Weights of a small GPT-style language model, trained from scratch on English Wikipedia: 10 layers, width 256.
MLP neurons of a small language model. Each row is named by its layer, matrix (up: input weights) and neuron, and shows model dimensions 16-111. Each number is 128 + 24 x the weight over its row's rms, rounded and kept within 0 to 255. Numbers have three digits each.
After each neuron's rows, "fires after" lists the tokens most often just before its 100 highest values on Wikipedia text that the model never trained on.

L3.up254:087147165136157183142120145125118133132104107100137152141122155172113088106124154134150118152150149121109113125162151129131102103098141139091139161102149124135127110135154116117114123110163157073121086101114103150117101134125154113191088126125107122117070171122140160142101110146117171162
fires after: " R", " d", " r", " L", " | R", " l"

L5.up113:094147125147151116119103160113096116123138153156129145128071121157137117105089129136124103126087138116172142148165120163107144108152153152162103158109090126171133130140124105105121125167088133132163113112122130177119159124103126102108116138125149130151141147098110172112084134123114175114
fires after: ".", "ra", " | −", " +", " ±"

L3.up110:097130103136131100129179097183158129111137143155130126113106100079130133148126143109143098103122136130128128163113110143145107137133153136168121176148120118124149089103142149134102104143124141117089128159096130085159161150125091134128171172155101144159102145135117167163109129100085101096
fires after: "\n", "|---|---|---|---", " |", "\n\n"

L5.up253:161108140144137111118086141141146077131115157127148167115125113128136143130125136125115118137082124120162133099152115141118116079131162123132111121143111140140160127114107136114132124087096116097137117137102170065129123174071088115122177116150121138150097124114153149160121158133088165111
fires after: "M", " dem", " m", " em", "ip", "hem"

L5.up24:088149117142147095144152105162126149158088125151160117162083160123098106143166147099114154150167105107094130148126125162140083144075119161093111118142119144125129086110146137122101085109108144127145180131173165147129151101106099126071115127112108131132143138127125146138123132149087118119
fires after: " cons", " cont", " c", ", in", " C"

L3.up353:122120141118160118172067147089114138128095135122111170110126140094123109100135139104098107107111139090137135120092178145126114111137125107133114090122145116097142122125123149086121119123141133105160143084107075121136170124125163148114148148115113111102126154137176146117147109159125142141
fires after: " in", " to", " In", " In ", " could", " of"

L5.up39:125127112122148137138107146146178112180139078103155119136105149131143106113119140127087095131109146096081135110142132127128089112146116141155121132164153055124152119131134132122124145103088116114137118145142187121131161156130114103128132139095126135122093147085099146110127109132105134128
fires after: " c", ".", "-", "c", " s", " sc"

L5.up245:095113114104118133140186138142194146143122109112133126194079123125128165124132120145128090133139149161114109162141103125074133136131114107122117118118094094124119136119126171148175132123129167183150133115120169143103134149128084079135129134159102155147134153119128123128084123111135124134
fires after: " app", "ap", "oup", "pp", "ab"

L5.up475:141124120134141134099094113076111101159107090108088141138134140145136098114144150111136121169109107041131179113118170150138147117105138137151075108147115139120131123114143147118128135134106128118135145155091131109120141091122158179162156105120123130120117129141135126156142140145106117124
fires after: " Mc", "yn", " Don", "n", "in"

L3.up258:114132151166179161122109148097129149109119128136157174128135081119111150090192142141140117153110162109128166123151138136074123064123117095123111133119085116145132110079150143144167164095138151108121156135102137110098130123073141113109118137114085114146101098163141141123159141140093135125
fires after: ",", "–", "1", "8", " | ."

L3.up94:117145114120135116072070127170121119171097085137114126135125145097097112141135150116120115152164118100114159096128131113133119127125099142138106139147130101123113119123085129160104115103180129108140127115089134159129133141161160150185165154111138158158111133084172146141146129154139139123
fires after: " Ar", " c", " cont", " Mc", "c", " C"

L3.up12:114093186108127103131117147087107119182088116163143169117118139121119117168143160170124133153135134144146116132137158087150124110142149119109136114154123123102146125087128105105121144130125089133158161077118157126172139150114144141154123122092125148098118122118134185146126123106074178143
fires after: " H", " L", " B", " h", " Tr", " ="

L5.up356:152150138109142146116118130114125147133104136137098131137132137075114145162113156141141096143148157127172115184116176145121119118158159115126105109137091093133138134137122120080125137091130150110128135142079098153122136144127107081126125136127134141083121144171098179120133145121149113124
fires after: "k", " k", "K", ",", "°"

L5.up3:094150139146146132132135171148087096139140131127162126118130129119145158087113144150107107094156134135157137131133139110125111133109135163142182149104146097159133138131136111077109113097163148082109100106143101125114145174126108152156117181115114122109097102114154149140151147144146109147
fires after: "ran", "or", " ro", " Mar", "ou", " ar"

L3.up120:134142117134136140114132180105115113122115122128128138145110158122151089114105155125161099118087149119163131130163136130145069169114171115131122127123090167117124107146096132157123123077117102104100127071134087157116104106123156146152118133150097106166105158152173128096151147119125127089
fires after: " to", " may", " could", " did not", " can"

L5.up435:095111156201148136124135165118149150158096132144144156156097127140122206103121157104147113142169145120141143098158127161102130105120124142149134139119152145109135114106118103137078120076125110181084112155120115109126138130135136144149115120117140133083108137143174126141128093121124096151
fires after: " P", " Gu", "2", " co", " gu", "3"

L5.up109:098108175088156098092097140103160081084143104156109162131149122130161118100157133109105139146102141108131112156133155095133093103117119138146123136118111134153114124134127098120166151090120145122148123119138105113124138126104124121134130162137135133181148116180138136134121153188156158121
fires after: "2", "1"

L3.up237:107122125139144112120143138119143107145123124100107170140119130143155126101129156119065133196126089083132121123109131166105098078056112145113107108126111119143136115104108139095157116117118162128133132140093097129097115137116158197141142122138124103150127138147136178101123134137171128101
fires after: ".", " Mc"

L5.up309:140158119089153123143141126122122112161151111175068104125125154107085137130189131150134098160125118073129159153135190171126111118111152123155145091107105107114128131124095125110155126100107146115125123147111114200161143137151147127132126119104114135096150136172141152121119117150114144138
fires after: "–", "1", "2", " T", ",", "6"

L3.up142:143137109168099128107158143063109153105097156146160143142128140115135128161146135148110084140103102135122133123094128157121119120108139136172152104113113132141106100143093114119079150067083189113103097173099109132138116144124155141115170119131121119086134171148134126136103145096140108147
fires after: "2", "1", "0", "3", " one", " an"

L3.up98:134121147135135132100129135105114127133100080145138157112112103106085154152136163142085122134098154139155139114160132138129143103122121096108071116167093134101106100150136142109127138151165123130154106087143094099111139062121108097148151117139085140117172109156138166105115141133125142121
fires after: "2", "\n", "1", " minutes"

L3.up449:099141157128118120158077102143149206168140089153118128184133108128133115144124151159081099167112133112082085142122147155111066125141140130117113070150154116120121127114077114102110105080090161121110144134126092150158124097141115126123099091120115113127122136162165132115133159129147126120
fires after: "\n", " is", " was", ",", " were", " In"

L3.up311:101175123163157156101121144076164124118109104157164150161098158117123135097111140160088185137136163097142112146108159119148111130146150149119139114134120098131132112094128150147135129135087144128161134146125078100104109161091087149122133120148088126142126149091089157142127146124149175102
fires after: "D", "P", "C", "T", "L", "FA"

L2.up198:159113112125140131148145118128121132082149153168130118122073121088148141112114129195137136147176102125106127160111172136109096115132123165139175090181135130117123124107136145130105095111116153134122109128126123126122109100094132113126159111142074128129144165102114118123138142120116102148
fires after: "2", "1", ", ", ",", "8"

L2.up209:123114117157114099094125127122132125082127176122142164164165132127134162096113150153135143128108157095153117078134121094186097113095115174093101124113145131117124100137138140120101117117152126077130112096111143113158118088132130149106124147149118074103100125106156108164158158103111118091
fires after: "2", "1", " San", " Reg", " Ass"

L5.up159:152124108135122167138077130151114153129142105130118149136098090082139158109132135142143121180128133107183144107122114140140128137143137174105141141121121129119124115147108138128161129104154159111095108079123111146119143097093087122124138122133115129137083167133146155105136120131089140103
fires after: "–", " at", " for", " to"

L5.up55:133122129091149144128135111137142140110134142126164090139109125074093138076156143147116143148079175115131131156147108125116095114110140129131151115134107143102172127066126138102138136148170126142135099169118142133128147202130087124154150149135078138157134179124115155102119110106125163135
fires after: ".", "em", " term", "ele", " position", "m"

L2.up144:133126134112128129135151130115123116129154109138157122119116147078150098124101125122125114129119136175143129166186098103128130149154199103130132143100128117115153095121138130127108180155180128138124130097105144136084102100101125142153162149145086113164125119128161144116096121127104164140
fires after: "–", "S", ".", "2"

L5.up37:140101138122148117128134132119100150092124139166122155145148123118103141124149139180126097131137121111120127145105105170096111118109137117126135143159139138125149098102129113109138172114104180130101123104119139149132111103083116134151112078133112164149098150123100111148096138158128147149
fires after: "1", "86", "ij", "87", "85"

L5.up366:101071136126149139100129146108104133100112153157147121122166088159112116148154138170112123146136105141083152112101164122099125125120133117138156115123154118187128142140131141107121153134136185145116126128130137142123125110108170134107107083094121119092117134136127137141088152097122136148
fires after: "2", "1", "ur", "pen"

L3.up45:103169156120113123117136121117074107143161113132117157119096078089122106114138157146089140140106123125148125121135142123085135138109112128117132107169173102105177139102152155139128140133115129104117131114096134111107120126102137129139134095156116129150134216121074134117104126136109112179
fires after: ".", "1", " | ", "2", "\n", "–"

L2.up274:113113112159161118159129136144143127103148121178157132135146136146138127132164149124108151184076052129120113115105147119074106132104114121130116065141132098134129117110122102095164145095094126121131093089118110109115123107137159126104116174185147123124126128147138124124162127147130079114
fires after: "\n"

L5.up453:114068122104151095118112134107123162126134160130114141200136133149134075126174140145118132154115094118190111132134143148127090089143139119132120122123137149142131101139114099125125162089107127150119156130139131116155114099092147129133115118105082146144137133134122140121135138152119102107
fires after: " is", ",", " were", " are", " was", " and"

L2.up420:120109135161143122120149127119124139124172113108169136145103132113114137112126139163134140170116125089138081099122118120128116105118092122114094077143149157155093112152141135107121130142122168147098088142147077157115101091140157141125126091145101128106100157104141134153145132169132123159
fires after: "1", "2", " May ", " September "

L3.up6:107124133127127120109149152137133091170146100139098146129121114134089128111095161170116098125141124108152107141088158115123111127119138136105127113133095136110136137116123156126149112142155120120120154123112125161150106111120129130154155099157114127150113150118159169087166168128144163107
fires after: ".", " g", "L", " L"

L2.up266:145177128140160120148106137152123120093119142130095094117095101139137140108118172117122148140092156156181140148167121112080136120091157125129123113096122158110127088102146145109137117146133107132118106163093147152098134159116141094136128128122092135113119152146139175149146148142131120154
fires after: ".", "-p", "m"

L3.up148:122159161130150146081123147119111107161102144117117129166116155122153119102117126140113118111110183106135116116113131114080134133139133156175153134107158154091138132120117106101117161088095144091122103137132118160138139139133107085127128134092133135087110127127124106131091134117097128183
fires after: " ", " A", " (", " in the ", " Que"

L3.up5:120126092136142150142143135116119099129110136142163124122117118131186158077148134114103095129119166068128143140092106139128087092147135160135116151144106147138128075107144146121149130103128149148138170136156164111106112102106132135121126137118143146121142168087206123144128113126125132142
fires after: " sub", " Inter", " n", " sim", " al", " cor"

L5.up192:120129136173157133110150140126154106158141107151139138098131122104153122103114147138115135103125120100127128114087096118140138107165170150166149170102132105132135082104075075123113143079140135131106078145137113137142142128111149086116124131096123119172079130128148144118159167123087085147
fires after: "\n\n", "A", " |", " |  |  |", " |  |", " | W"

L3.up196:147133179102164122089118120133115158154136134136138129091087127129141150131148159158142152119095146106120140123117141153140058113161111139147100082149129133093116094124158118099149111140096130147105119071117159119149133137105097122090119112095134117187081169087114138112107116093081106124
fires after: " m", " M", " of M", ", M", "om"

L3.up279:117143132062119125109155123115108101137139125089128130129097096150125148173167154177125125143083125106096107147125136129132156151091110124125161108127123108137141102091120111133131124135086115155137170141153153085153111123117163122133105140102130108112104166139140101114126118118128099160
fires after: " f", " inst", " inf", " ent", "fic", " com"

L5.up301:130165103138139148087134129116127133117151088104136137127149089138130100119165140126106136155138112141107094109160159122129130103082102152165125107163089101097128145135165118110127127113147116128124182094135140134134138093157119082095163169118139109169179145142169139111156133118132121125
fires after: " is", " was", " are", " not", " be", " were"

L5.up214:102114150149143118109119155137112141140096092119086109113133118108110181158154162149099119091097161166113121168120089134150110138117140100141161169113085158113084118079090089114149069127125146119113120125110150115126110100124155113128150100121171108153095131156147107135127156131087163160
fires after: " ins", " cons", " un", " conf", " f", " con"

L3.up416:090115139113169146085125150088125098165171113116109156160109129115139109118129173174144141178137150156165116133124123135150118119129135102099100142195123143091138119131058129152128100079102123104153123085124109145102094130163138169161144136072139155137129137156156107112142149159129166117
fires after: " Mc", "G", " McC"

L5.up458:084161125153143163130132132123114117108085143147144132113072159087127129096137151147149133076110089145129098140137135130128113121133153112119153161137119160175117106117163092147108107126095157132190160116146143125148107101156129126137139127104111125107148163124163122142130131095115117131
fires after: " Br", " arr", " un", " tr", "1"

L5.up80:146172131128144117115118176063121119167102115104100123158115160154091114149123156134121106138119150104125156144127178136131135157086141177129133118204136101119118118128103110071109099150100147089128143199132124126131120146181177125146136125105137138115120140144159152154131085102109108148
fires after: " | ", "f", "r", "1", "0", "h"

L2.up292:125132123134134132137153101118148113131142119097129122124099131116113113105099166139120137162112132113117108168141138106134094118128169124086113122177122103109135132135135154140086128164149150110151185171125126109118113107074123081145126114144083157169110129145132153140133090124095130147
fires after: "."

L2.up454:142193140122164108137143101136135138199109170102153114094102089098131109110162152102143097143107118146093143160130139120134117140132163126136126105138129119112138125093129072077117123120125160098116095170133156150090159140133110126148157132126110133111128153157108164136157126126077158134
fires after: "===", " ===", "==", "\n\n", "===="

L2.up40:109133130130159098116105146121132182101127130128122142128141134128137089138145147170136101127101121108148173119145118129117087098111131096125095108118131144141127105131095104123108147096122117106126141101108130150156111071124143108089170161102103086178069098133152142130146130161093129127
fires after: "1", "\n", "2", ","

L2.up467:153168150122161140110129173111114166116108156151171140128113131095116117148163144141104138145156145166126121148099127108125139121165125115140141128144077068117126118112135132122117166136110144143113069152123101100105138185113150127128137078119102151112169141122117152144121150120118137110
fires after: "0", "6", "7", "3", "8", "4"

L3.up42:085160158110116109110141109102178161148101112127170122138079128122108168163126144128115076124142087115114116166137174092158140120109107097112121148165150101105132104107117144118157132139132136139135120126120102132134131155133104108171111126095112136150102185168148116143117123097158168140
fires after: " t", " ent", " sp", " inst", " rest", " st"

L3.up427:119126104147135081090152142128160161132138139131163117178112141137138150144165142163123112105108129103116134084159114122120136094142127117113128128139136137153131127157175115112145142101168124153152135113125109083157141089135121117099141136168134115136105116145161115134166131164104132133
fires after: "1", "2", "| ", " ("

L5.up324:094103129145137134146114142160111112141096116091127150105168138118099095108138144118110113131117103159128121106162107114143139122105153135077100173156139119087147108139118117125143107128157131107154110116154154128091107073098116105171145156135125140123102090099144164170122177099099142159
fires after: " rel", " r", " R", " bel", " gr", " foc"

L3.up282:153159166148139097132144109115121120134128140145138139150090121089146108108128170114124098083132150114140117136102126162152116117116145168147075173107129118149130120072153122091123109124097148103118090159123189156144181158158118125136184147141136177135129146159145179115121133123076181098
fires after: " ==", "==", " ===", " career==", "===", "s=="

L2.up450:130121166135139159131154151074122120133110106107111085134118143132124112117098167116158105160140139165161117118121128097146110146138149124142166140155163084116145099132170111129103117155113095107113168130123122114145125121111150153176170150112091141141087174125118137151121122132117132155
fires after: " | ", " | P", ".", " / ", " k"

L3.up27:118149162162118148103154112161127109118118140139160126131104090132143134107175144133118146174121117117122136122138128126108133079123127124123124122115147151117130116137143109132098086051107128106148107167126151133149162134144125132074133067117114151128162132102123127132056144153141126179
fires after: "2", "9", "6", "7", "8", "0"

L2.up409:114079161126131132101137124139131108085101168166111145129099125105160127112107142125129108118098168142145132134128107133120136122153157100142108130091108189152127131104161144079123137110116121100125145144139130102153140180117124126101178103122090158156094161168117139156148107143085144117
fires after: "1", "2", " ==", " ±"

L3.up115:130168162122136122097130157092149125128099113121179174126120112122157120130063169155095169146147170109161123157113137096119109147118152133118091112100130115126123082060128155150132138138156147129126116126117124083131124147137134120130134129151091137116155160093090169141116135121133170135
fires after: "P", "D", "I", "T", "L", "M"

L3.up275:108145153117171093086112132136167106125179132129173139137101108129114091101101153141119116121102121110097114152162127103118089114100155146127139110162171120145117134124109094119111108139132159078109122225115134124159124112148112113150113113165129132137129092109130144141131151145100181141
fires after: ".", "s."

L2.up300:128110143135126085056104114120132135119118129149141102136131117105139143111093151128114154113112117090113153119168116183104108109125131119115076133160096149110125121131126129131161084140162115120163130087117102097109135100148105129130136102175117156115151099114159147111103137119150125143
fires after: "\n", "-"

L5.up452:139118155156163130112144145140093125115134121107134152141111126122113145102160144169087092161113190117123125116157143141057121095125119123122092103165090122155106121072135121131107132138140167108180139146105114129100119097128138136130129125120103154126069118142125153107139167151096112133
fires after: "1", ".", " (born "

L5.up235:180091150142136089130107156109141148147119099140096142137106126106118126164144140121098096139110123083139156121160157128102103105118147145173118103131077122126106151130093109103164173086112148104111143093122132118183154088096129111128162174182123126141141097159166134085202116134126152086
fires after: "es", "os", "as", "s", " et"

L3.up71:110140150132159148123134094156119107086091163108133138156085084125116129077159167133150095136138132130135158145151088104114072133076121180146137144090126125130137113149127102159102107136129213085138172169135184154149139131122141127156137129157120136129138114101137141095131088112102158130
fires after: ".", " there", " There", ", there", "\n\n"

L5.up228:143153120123121135101129107118163079127114129143147136112116139144138153105129169139135107122137168128082106132138094142112083134131119122103130129138131163109107120134117120133138138125072116137157129128103126094118106147168091135136162135118125114095130112114101160113104110116097111156
fires after: " m", " em", " lim", " M", " imm"

L3.up429:116163164156118120165113154102085168116113130134114158108110131107124108128137137122081148164155129107121100086123134151080114151123098134120104121120147155144116117141116112073103156106145154101129140111151132147155172105120131139089127102116100123125129127144157190149101162125105121088
fires after: " In", "In", " a", " A", " an"

L3.up261:137122148124138179108143149115110128116155127129133141146146127149099132132149153165142135168123144129127124121135112107147145093114153119171141153141109101087108112067097124161125116170124182107147126108118161080174113101118154134110156151140094127182164110155161114143095164141101149134
fires after: ".", " | −", " | +", " | ", " ne"

L5.up471:093154155142132143121127113107121142154131096126129081120076093121122131078165146127159135171116126152164154116173118120114122108154116149123101141133116105150124094129140115180114098113137127116113146151101131138130152099112146102108103132122134163156126136090131132136131146113141141139
fires after: " St", " G", " Const", " T", " Sc"

L3.up224:122142140131154189130122139158131126147140103126120135127126156186114110134131147147117137143070142112153121124146130107145122135153150146140143151135119136146119107099122092079155172097112117088119112115111081139126113105182097100174147101125107137107102159146135151120104117137078113157
fires after: "\n\n"

L5.up27:090131138139118142147125124119116132129175161133145161119120099106139086131134119106141145121138127135120142139119131118121101149143145128105163083136140137109234122105130136135177170101142138091110135163159210138119125142099148100097116120187104186133144206124090167113129130153121161126
fires after: "\n", " | ", " "

L3.up220:108136158142155152124132141110137121136118151101127139160128104134128111098144164133095119101141116123149125161135114094154077114094153158102120108128102122171129126131125127102175094138146117136151162153141165127121148154141141103158075142146124128145095131160107144102133094117107163104
fires after: ".", ").", "s.", "\"", "\n\n"

L5.up403:134139154131161126115147141104151116145145115129164125153074113154142128145084150164125110142148133109121090116145123165113102111102163170099156123169148136130113086093061120070159146116087160132112169103161134109130114130114109121113095146097127132136141156114140139102091125122121087116
fires after: " ", " A", " C", " c", " - ", "−"

L2.up377:134138201078160131130150172130146121159146068110116094106137097120097116112130124130115154173129145110136124118151129071121114125089144153091144146143118133138116109118140139131128137157114154075100111120139105139096125114141126188106119118127081127180179138076130144109124159108104166165
fires after: " | ", " ", "-"

L5.up397:106154104140123138126125115091132158134172134139127129163079142126155130137146142118097138150116108121131123093127166142077139128137127166149130145146080130122138123119143108143145133123079166101138138140108143135158177097152146062082095110180146141121136137171134177126120113123118118121
fires after: " (", "\n", "0", "w"

L3.up77:112143121177126116114096112108105125089075120094117147100121111151111106163144151130173111144043106107094130153138139129129114142092160122125102141130115170091108103117113093119134085105100127099097131147147136147160138138128124124094152155099140124163129133160153120143134121137092137114
fires after: " f", " conf", " ins", "f", " |", " occ"

L3.up296:125095144125160133176111115126093185162114138142137115156117156101134111148140133123090110157138124093091082093151120164093088138143115142131120114146131154134137111143121096090126131106128157131132105067133114151105163060151153103150153103143103122149134158142147134121117161196086157117
fires after: " in", " In", " at", ", in"

L2.up280:106122156055140171119133165153165123116120106128123123149090115094122129126125145145121135127156170106130114091147137143111150096120140130143121141122102129117131132079131136140163092128106193107078130101104118138130148148161114081115121110147103157166145103146166136151123148145141109142
fires after: " | ", "0", "4", "2", " | — | —"

L2.up248:122101144102166134141106136134104175133109156156184151086123130094116148170146133172116125164111157138134112089128116151125164101129110115064135148115121137124126127138153058096133103126117166137119136102144132155144137119107149121112130105101100094100133145149140117141118143137066145182
fires after: "2", "1"

L3.up477:112133147130126114110141076078113110097099145172117162099093129059147096130131149156117102107094108120121120116100151134163116126130123149130116133123164166156123102119113099094086173099119169128124130152131128097194126136128157100139132106125086142133119149126163078124143127156107152131
fires after: "1", "2"

L5.up196:116120103102158125091151139118114112121078146112101101151114152102106148136101143122134125162128124096121109135150133123090107108151126159151119142132118117112112121129104116137136125093104145138133148118120099126150161123121107128143160115115134166147121105099198119104174129132079152165
fires after: " am", " n", " al", " acc", " dis", " poss"